Weights of a small transformer language model.
Size: width 320, 10 heads of 32.
Training: a variant of Muon for these matrices, 427M tokens, 6514 steps.
MLP neurons of a small language model. Each row is named by its layer, matrix (gate and up: input weights) and neuron, and shows model dimensions 160-319. Each number is 500 + 50 x the weight over its row's rms, rounded and kept within 0 to 999. Numbers have three digits each. A neuron's up and down rows have the sign that makes its largest values positive.
A block is one neuron, or neurons of one layer that tend to fire together. After each block is what it responds to, as a language model described it from the Wikipedia text at the highest values.

L10.gate59:474486423539545569505533495478472444556482521537503548498536498531446606434547544474482421545467513517503487495476612453459399439523505506496416456490540555455508528482504527488543506482467440500418485470451622497571438569605479518468368416463505487519466509428449421603574532506552499511533421474461573565550524449599536545505438466524418456432496470377476484571592437488523459529566421480490494441543521490594507540540436450551462481446491470416554524421427527512521506529545497
L10.up59:551455512395484457551559559479371425506468426536408497594552479438393517585550477527558503492528520548442582487424440541524513478511577518558489524536523532449521490557534410482533579425469492484520420473547424471486549583584576501454572504512559436431554507530588464530478490452433481444422401544514380530479492492513567537529478496426472577522407495578527680472556481488464562524430517523527580513460535562482530474546523496430471485511454493524515518548475543475556520609509457
L10.gate178:564433510485551453550591496500507608586502500520531516510442447463556559569411607509514481474594590432603456529484538395474527478543500457451542563470526530442576510546466551530486508470555645473505418491516448530473596464432583536493496612431501484535386426408466523514496523493532467509473475402504510500535587520534489406583528526483479489466586514487550438548533561429443438512633513501420520537543435507493473550546576502540403485521430501551541470533448497567513508452481392
L10.up178:600592447545509561512484423502453586583518515516411502562427507479469510579432517522486448535391457502439524558461626446505510487520501407452522547435473525470495548481469504588518394464448470597482418557524524505482485527578553508511555513554492438437529473417493575531439582476595562507463501459423522563501506579394395562533463525503404470575527470525618533569437514503531535494493512490436500428448527548515507457529544499606541471478424488521585459515543567459558540473518443
L10.gate201:512451499493494523468557508466507493484558570481499569544568572557436443542453447482463546534424524513474444498507475530487423534459498482518505572474479536546475513489494608484499527465460508558560529526531586393426513596524488533496435462582476465510432475484520462519406566441403478498530448542450477520543427482555470554486469501462523474501583601514488430514432506468468508470465482495573523464465559445449512459600497446363516507622479497414566513499509539524608494441533491
L10.up201:481493511497480527481594481557468487468472547483519504484426433513485553471544509478526480472511477528502481541472566478550488502528515636546568547501500481523451580498491566537559444462570463519502517452479523494457509565582459466524548543467571497513546401436490381611553453499542561476449482427416484435465527528511495506588534528558452496499452525547485465544499534456466499510472530488538401586509479484530457565445424573463488450539537423466463490440459500467540490449405512
L10.gate399:469467521484571494431494519476434403522463496497585451530439401532503586476497472459525393589445567484423470469481540488554536509476555575414474648518423532409455520381609565459545577421554437593440445565492554436484550516512588520496455522467489584453445504525586473480450625578535554485468500537556532628471433470535478426499529538399511447529462548518568558560518609508559515530599509448435518476406499521490463541599464438486457579516390569531534509595483498593531510572478414
L10.up399:386400419510531434486433516443525548423512485475455446496527575456395543484456453512592540524503515451455512476444491503540504470548551487527504502470500540477552502472605577528496490476467527524456490521411495551509520530476471503494495552571473512457388600505597601563479453571496573433396501516501464520488508459463475483637569553457501419519476511544559499557477583505442500506534517370468471559500488554556528492539559482492481593515471549552541443605525430571468515526452546
L10.gate442:457486422424600386616501449477486461482557491510513539615537584574505491398440432533536468518429557487437513502448432466513533457446538506550509560389484544461553456462615439439528453456488528559540491437510504512474527521509575438551519485492526469506512595593565529372417569430474562488526536496325534500471503484480535545553504522525485487489466557542550556486463563553403486509571498511509548522519564491513476478429438431469479550467581481484463591484489516536589516480470430
L10.up442:474512495501573389532510444489454473537585446460521503483483501608573465444507402529527499521475479480446514514464484443531450494494560556553412603448489467451557447544554503550521436434543515541600485499458487570506441487565563444602484411442512533546588556554607424482448498557465430533559488516442590532549508535406485589482424461443372535465480506594512488454445516537451448502509584546488501528479540535499402576482532438508524511497587491478505489529520487511524509507490431
L10.gate458:564433538561511543535541500491453527447584521538507566513602606537460611525500495559507500551423590489432482412505456416502407498559513536599496521509441534476553481586438587514420452432466461487456423591509483538470528589484443471452455516444563517466523402565567433550533516538410544513503540442446528490531484481526556524498484492501436485576500518485493465512429511542443496487444499400425493390523516530617461398528408484514510463479454490478558596591490495498499435498458488
L10.up458:527465497465502457568515508575549636490569420537547503564533446432546518455579450489441477511476560492477595441449458448458547544526494493498511521525422540505394528472504391510551533466526570490546512517534472530426506520562447517482485505528489523421501394515424434510523465509569447524431352485424476465496511577635459485530501575524541541539438544450513543519456570449499536467485430386514525437567497454523512518436513433450522612503534478498507526474517496530509570516595521
L10.gate603:451469531537461448485515595531455530499553537586582521543509584541332513555490560462429457611523454528437491501488428529597450531586452576526404606487519451527515577553531640514446499485463461505499560502508500502580493563502436506504465521523591544458520474543503481470477541519572508515482438571437490358440424508538527470509608417455506382489543568540580526428455513469531409503513533509506429592466529498538428560507509499470459539411586498496556508496510493480474476537541447
L10.up603:582555502481571387584468532506447494430495560462529581487456474486439634505483525380445503459552425488497464558531456425612558501513513481518614496556463496476608425500478417550504522518509468542550436543505467376459466507475528474489534493503468560542534521581494600484459587384447537560484528521519489617471516400545570470479498515522395492387554576540435478516558473487482500514470482467473532451473526406577509530545434496580481490501547447462473508538497460493450469460498447
L10.gate637:483598467424585482519483500482490459481498567522523482569542434476461529432479497477441510529418489563510476473551527500520533511496499487589497543513539506446408466492545472464451572516500488631488470565490424504489484482530588454413504515399473433498472466486520532532517482480450536544502495474541400419514506480493433506586510430515549602498581532494493505529601471519455450532555494503506455439517474491514562449483480566482466510522511475425431520490449531611532474446493466
L10.up637:546492418497538577513473504552478552490498503442553523485596436468497550429515499534533539458456551508520547487596537382497482505500468500528479501504524515564527539520481384642494494475451451515471452520487489477505497557561481466619489503503420486485536569563462517485538443564475576536455512403513466510498519532578482485347453555460564565541508455457487543392474513555534403509510563536540524590444463562474506514546413470554514566552509510511577473503566442528520473486492473
Description: Verb completion before preposition

L4.gate27:524450432535464577423569432448511504418520509457489609518495555519428504552489567458524446400594521411388515508525494470442457453515489482478519530477492491597510519482486545566491482463472582569505557505553519558510514458470435500500433580530542478465499587528478491521402533434458512384543504418572480476512504541421531481501524526442500483464522472586397441518501443404479469564459425495508422479423460521420461541418559427520473520436478508429495465546535375581549510526507474
L4.up27:496447583571435570520454492515532507438526574555561553429545549560465527472552490471557481568490546437544472542542450427522488478530498562510462517559530611538498566579416494547496502471479530412490510454521429467548495534555484558508459451508471557463505437461476474458542524499549494562521463507491465516469523483507509428526486552404366655533511477461516442495515503502515464487500508573471398515506560554532430496596488554481528563510510505506517417592529446569462409566460498
L4.gate192:409543485499459497511452472518460482491485549519542504490463487463536501511512504477540504450477512522460574611554497520410531558563612453405563514538494509420514528569506484538469582541437526543499469545480388573535476536487493507449511572557631590538599513508494443542511567510432418537483521435495411591489527582468502479482477453403487424536461505527472523550566411475542458506436446501528447538507386551535461462512520509475537446396621407465525518474488437603535552530527405
L4.up192:525528414469577477431419491447490410521414464439521387504475440496435436561508451508557413505547545519523562551510476487579491454518554408470534471431572474505568450558604493457483538535438516549473441414493471530426539488460528531475434552458485500570614423484492478528438594484517512512514548520469490503517462520486557458499496497436455518490554503529535529532623529567485469525429512531526468470495395480492478479566599533526515525414537505496496471524401480522477581568450487
L4.gate254:526524432437535464532549450560502529592541469486451484485447481415473531484426550540564524492577491540570543584481528507519490552328357491504536503566499478513496532587505482417497532480509472457464503526552410496552521478487587492479624460502448512481532549490427506532490509495492517503511489555454553563557478472533493546586406416442424485481530507484497500522463477530519594472559522510434466435489483472549466577534528461451420520496525485505589478457458492494434461539488567
L4.up254:571462499404533526508512453578505480589510458502440564473529438481431492515493495511540508433444524576550548570448569451555570502429449380447547457478452493492549521503565452563404520469533402479487549611523384427598425428506566496504494396451442466461445451515490523496552531504448541488462490448479476536629605453563445534515526493405497479543572507529524525501510469461471538564527475546455490495457452382578516524465574501480487612428582506486580471397549553455452456478378542
L4.gate468:452426397493466469471470482504394542497535496509508540453503594521492560517469472511501518506499555516587414491412568472402476483509502440534535506548437617434500510503505526499449533438488509545478444476496365480604439456486502486442651513509545492431506487512499545548498545363465402494503523487509555533441494479499554464492572469422493353478459447445522423560551602429547553485504455480427491534445494588517448523513519487458474436552523522488512454522500504520541525632527456
L4.up468:465442451579408566496491516475455517563504473530467652461582555512514504494379416482498552509480471608542443449461487472484467531531491558566498548523537555419468486465481542491488569389556469563528470487441326407558433481503565426542543451508439508515480616467530531577467495501494517460514498524501564572483527452506504445542545459560527471500500515483548443568616500511561559460521426587484450583550553545511455417531488487466488405509482591483438479360547538472476422518461554
Description: Mid-word subword fragments

L4.gate121:506489489487582409540532433460464514585387562497446434565528586501452495463557489572570440459508491477585528519575388497458460582621483483454470545455491494576563548539557528467514489545537578564452559378462434511473579547520519415452522540517603457457556513529543541488477417504658544432553452520445530539436456473519523494451504509542507486556486513511488565423519494527499458528480493430527526548494465463430494452465606440570500528448501530507595595573577502446461434438529475
L4.up121:536505472458503496506428575453552465442509421466528454532472536523537488574484487528519534542551624448485577513521415534495546418482463517360523478509549586493542583479399515551487471516535496554518566425485405471479493554537505560505453500453423449488505621511460462412495473481543510491463521543592475506454572541511537435442587521466515531522475538534508487489496459581540559568459540462436508463494519542545409409498515378580503492589588463505601565645408520580571540592539506
L4.gate270:457505434492511599550523471470442490489600498432470494444561567518468516574501541479489535431463484428456483500573534478471540517546529500541384452471448531427542549482518578487455504498595434521493536544511521565549422526475513561500481488480432505447475522502482470451576541514545514490550536483544514556466439524533521474531452480482548515559471467431467543501486564593454547524556443577447462401558487580492444466442522427550532407430446518444675429542494514554505545510385494
L4.up270:462494405443511465618529550484486451417518550487404495545457506484563528510498655552489527451510575522550427510450535529580559428488531483500474532462594414572526465571406465574390545523445533562501548500445545488493516485556509492389482548359492404489525529483533581480518440538425558498523479618540379510431448526504518527447492426533483517477455510455509522429555482508518512546475503543498506520452493452517536469441585520560457424406583476472604448526520549469415610508526567
L4.gate293:533508436497450558570602516492477493515508581412529500510496530550503454520599470445596454395531516396478580513547511489520535483479487556485384475495473421523588569477531572452454480561576568575506508552468434546431472563403488532540454379503560516453574554526449548491466556532497518452488541603506519564565389502563435423532476517518531491491505570491475568459485437604495559493493561496425464505497526494489543434430546505467502459555475400545566486494336525421519536475567498
L4.up293:590472464443532533548397468541515473480460511539480525491487502533482445498531419448501578490439460464532441539462445511545513470567477544473400531514531478563501515451508538514409485419522430442450531494540490451506526479473542512521450572452516515599493537456435491445505437479590469506559537490405577520520526397512514402483524466553506537472507508613581497464463577414585413492527613479470405494500494573456454521543480474536480519399401567545532538538490592602510454549449552
L4.gate414:521472490496542555562483460533432604454545567489557607586481452452528504450500478429470503551522483485465533450532460544505555482486562458462481548452509475465504499573512467450538536496436493446455529591509475470526553494383521530413514540521586475548532578517421510478507510489517570544502482469432532461517495381600442486587484588416514532394578535448502519495553419493515494545493526519508560484527612510474480462459366442549494422427466489423562451461397476425571566395578483
L4.up414:559567476524559572459540502511555352572462400520536508475458523501419510546548426549542528449527567459570525537450600503623495502470560429547476464526502419498496570515494453517508422566537540451526509568570391508461563569473566537508442569468560477475499496546411507509526514510489543432468586622427488552507447495458433555553454608511494573437533427434532491528459517404479516591515523469513556521530404525512504562515530487504415472431457548531559501450545426439464481522501580
Description: Parenthetical conversion openers

L4.gate123:465541505554560561529583517539465525576413441579554542484499560555489509539558581457557522510544503510535511530487519485595467496402491459446521570579407455562493380552546515442557482521484522539488506444526536544469498513485458454563452507537504410399518511531579503513551453476364531544532584433556516556563462458477502531534455476520470514490496530523550443519470527402431479429552482456550549441486518430531411451403496437496513490679506541473506478506465470500547469555536545
L4.up123:499482568517523466527516565469463527435483560497545526514576497594491508459543519576545494482572561430498407574471492457580540459434454578575578504465459481496533457410600477438400528510482484533458515494541574478412594447561453498579473539399523496559494501412527550543533485577432463503513417453511581530426466485520512520560537510467527494492541475569418535455507446473491411475471522465540506406417560425437545422501538345503490552440487508520572464555521610483427503513444531
L4.gate208:526516436482469492437563495469546446541511461441525408433514533601537500482417479522458497508525551487666478593539570571400498482577425526508487426500545513547524535495537496510393412455424434431464529633525557491478528527556491516442513501406497503497520445502488549480501422442411442509547456547454653479497525471451564541528431478463554439441520601508547459491513448438494455493450489479494491443586519437462460491486538449517563470571435455579513475454495542536534525572528453
L4.up208:596544438440490397505478555501519524510464488422569543436466476592468600529470490459450607544504506476457471401493506493518540553426473483508453508414471518481522484467474534454491455515566433521495550542516484616485504442502582525475509499474551454526402537550518535525655524427516551508515531457481544481499506497502518538508479442491423465473497502465533454545451419546482490552442400433451550573499517580520550541484603459585456518493426478500573490488523556575472454558387483
L4.gate347:483518485456527497412389513527607507457479598467556546529478572499429372561489493550588632513557503523543517552556437416598508523448494511499541504476554604583496478547639500545462485563564557546533495541587566589558444555483501428526455508598474580520502511540411449579460440477545443477568531552422475531561477424568512501523482492471509504480458459564561520505447397474524418404508570493497484551447412505522533463418543417487543496465399579584527509466462543561429486582524452
L4.up347:561508469517486575478496453523532460490518490554505476591477556395558475537537528527514483505564490549451437489507507542539501472563528428446513518484442554419494419566554498543574522428514521528455556559580413509535466529448516484496438615430554471494470603546454576583556409380651440584476521541509487476467497445460555497461430599492511543456529518544458461479422535480428492531474491507522519488487462605529519478407576440483452546488502458485509524531551558630401483585427583
L4.gate406:547409535385462534496627408462463553536478507480450444434531449488457603471541523602553464477473558516542445435485498488521429454560451542466493590540469530539471541494561516516536514470431561445468499415521522489472485389358453440488519379511463481413549561467533499556501445525489551501664583470595515597561514494477613510472425496500379471481435455474486406474395532461534535506493535478436455473521543504526585562476581609468543495553517506467398436508444491539492469564517523
L4.up406:433503623516452446444536536486458460512470625533473538502633523472551585396497508529516492511489601582463437435505491538420492455501529617454551430540443618469495445504534463444491527441435546493528422456431526459520473549475401467506659508448436491453559468485473588589460516515485491528565511557525512523487384498484521526468499517514435504443488447544515491461523638508433466479451457514504518477518575471498494550385470451491509414467485492538507565525524522497533507471489514
Description: Mid-word completion pieces

L10.gate13:481628432592394458520528618446407516499510532458503456527432582607514460465577518439406516510523432513419530497439536501505451522575551484563467468443504462470489493510474579540626508444529430484516513409453566594519458574576574410528515460500494477534478456476546446548426486511380557538559459513492510538492486467520485447465454529513517464542392491485413551491517446538468503445509469466545554460498556505444497475426449528516437494473539521432574516522425478514596536520549439
L10.up13:565528486412392422470528475458499465515569511522485429599412439515468482562520507485415507453542494505493442463446486519525535569513470465454541559521527459563549524551448569494501556525470512451529540434576444506468459529499456370594415466551580384496546505448514513529486495469479518568563479528444513559425538532480435524499401483479524408485618494524487525536502459445437522495494517490452491537475455422436591427505527504519496550419408469552539511435406586610492563438440510
L10.gate46:454493538499440469550465655614503439474617570520485491584505503580517527478514528478462514548528457499558525505617524580417467412452552484458502452497387391426553514476401473440539460521546488432482469518461606572462538490478557477529491485510606499460477515547537524488485517495480479532515582488481601535473518508516578491493345440447489445556519484525401545398436549554494455468394479533503517440490441480463545418473525398503464490543575402471486524529449461466462514579548495
L10.up46:516483572498538560566460568520560429548524472516383467504423491413587488531502528464555563514448491482492490578476575540603508507534535435474553585535561464393520529547352654556445515514561521461523449508551438534452532497527411492581503466505506582473484437521477460444462518489459465432545463477459517578462496400426418448453452450480528404519513504592500468533525475471435488498430465571603495542571453544467536515591492523483465425502438478573544492516513487567441482557442470
L10.gate133:484461598438470510395480477538473456480503486473430525510568623471523563583460536516505445527628486532506570477370504475562441513506551503556569525507456533571555614546496504521520591467434499529422581467477559487515472561528446522470587502519488534538551502426493545487476471454525577500508473455493497516494501510482545492514592393534472532565514581531462543419470585559571470558588406526535494465505452510514441542486551463618458523562446448420552569541463477474469440522553420
L10.up133:541466513580557425498462551511533490467513375471536593517582518417554534466566559493461557554619549472518532540513468510530518445520522455502418393491458464543483514529423570610478471494506504513465555501496485521539543512530413483524608566474519526561563395498495494431426531559543499498497336502472555464434480444536472448445491554466513449552556543394504567414515504451469514439525475482474523498541520433524414518403491497513493552500539473456563531459528431400432404551420513
L10.gate265:420583559458585487464529551547540471435401526484476436621489513452606502533563571380532526513494431547515546566394462528554414442578500469481531503585455502553500529551519586544446487544541523476488408512520612498446450478480523481556499592461509587489482498460519392438476543576563465503539560510507462518566490558490502468465501489506485533573469503491567510439486512481449509471500525590537490496544449455506489473484607371479509550474476395494550502460519539545428541517467516
L10.up265:443521455489468490509504535560413490513538494524484541504474380568544559492485447558558455551479517582401467452475509578520481641556526564456497483452427486451466539500408618486469595480497429426510608539488512560432563475511501537522547548540502480454483449499565456513469471461554463515495440573480576461521529475514468553563560503486462488509528454558479520538529589549440542534484426465485518472461502467495571392493514594447486435464504426469520448523481495464519514531523451
L10.gate313:523637533472456513517530468628462556445425474512508442443540527521539554518505568464503538569369487509502491511539503426531477533480509444490496472502472540482534517528559523520524442559470460551517410467450504481411496607538481507529466511457512417491562571524523529576471542445562617505569527531456525501398584438621484550537499460552544459568499518506512498518449487488509455542653560559422481489418480439533463482515582489460486472414525554472432476536501535556473552406465514
L10.up313:536507478564435500491545480535380600481525508534568534612395550458477487545503518452489514530485460531516483439461551362502417482460443413505492477592523500439516587509458441462549523507588428496480475459497496442481480570580544561453490572494578531519447583459487488491514478460546581485547452462411444479510446438542491491440534490487496561536475551502511493515539482460520431538582467488486552505580382503497570514501433425564439530508505472527537467527443509426515581525517564
L10.gate369:486467493406509516508511555465445503491412477468515581613550536574515521508491498445443530464510399511569570518512459475530556488507497533567462545454580486459480595538524501471580627496477511561497498476587484489478415501425508542484459528589468449562506529481525571580436452472572583513480612548526385539480469494477453498415476508589467491508458478568379584506429502511543402494533552542556539510573438497465476537477537575566588477521470399506476545533490520536419522624485489
L10.up369:527435365449526453518542470562524457433492459575385516491492597514444489563542471524535498457393569456576526563500557531542491442522473460553481525495451512537432542561504559469557479406460453482445487589496572521499481626424580535528539547560385457567590568511521478430483496440479510383556447490475444430535426517502434409551527529474488580499482494500470517558462540503483544501438591502511511426564464527475506528448520527508555405483414561479430498383485507412445465474558528
L10.gate451:556561530531416503428521592504546534511465533456467446541550458449527462486583536512459488479523572539538522468486502472501499469428603544534456503502451431500431564464511458480494524478506475481514522444473404502529541462581543519503545510523530434543513403536511550533523499457560441525491430419492517504484428509481448449560483503471516510549477589537495470480522482506557448497444448588532480532512501408567570477601487502538471511577432448544522462485525579552439444553444475
L10.up451:498617522488491483622576562492516384374526542542433521473559468610507515519547475461438488502486567469509527395531502480471499526479428389486474514471485494526590478461524507497540552480499402491447515500396522444467556440525528479568456558472563499492536456492533466516510518517489599472471459512513371607506439410481555460484528451455498523498486557472466428491528589485590456555578552526430531471507339468390410479521519530567419538507441405444483484571505478476507490484489443
L10.gate592:437532499476528408532456582596468476517403496550494569536448456495619492459459469379538526487485505385560522474591483445444523495540565545425409418499427532508562522547511535466545490513495476415484455475518543516520533550513541495481445504535562455464374473612487447462464508446585503526539513573501441498474561460473586514429437460449518461565506474561420476443533535549485583462525402580463455513455476580487425448499505446539464524498493487512553546512488476584548472501496522
L10.up592:480485384487441547529529512523534479452533465475606534486558420486445462502462438494454549550488621445579493549472537452655533466476535476523518508564487480525477533551504508488441473457447527476459534459525494462439513610541518456526487545460466512514561371517521608417505542404540528566568534499509511559460525544468492525501501501557463458460442537466526458488467424475509466560434393559538407491580471433493515457438509440501570453465565527546545469462515544441436437483529472
Description: Duration colon in tracklists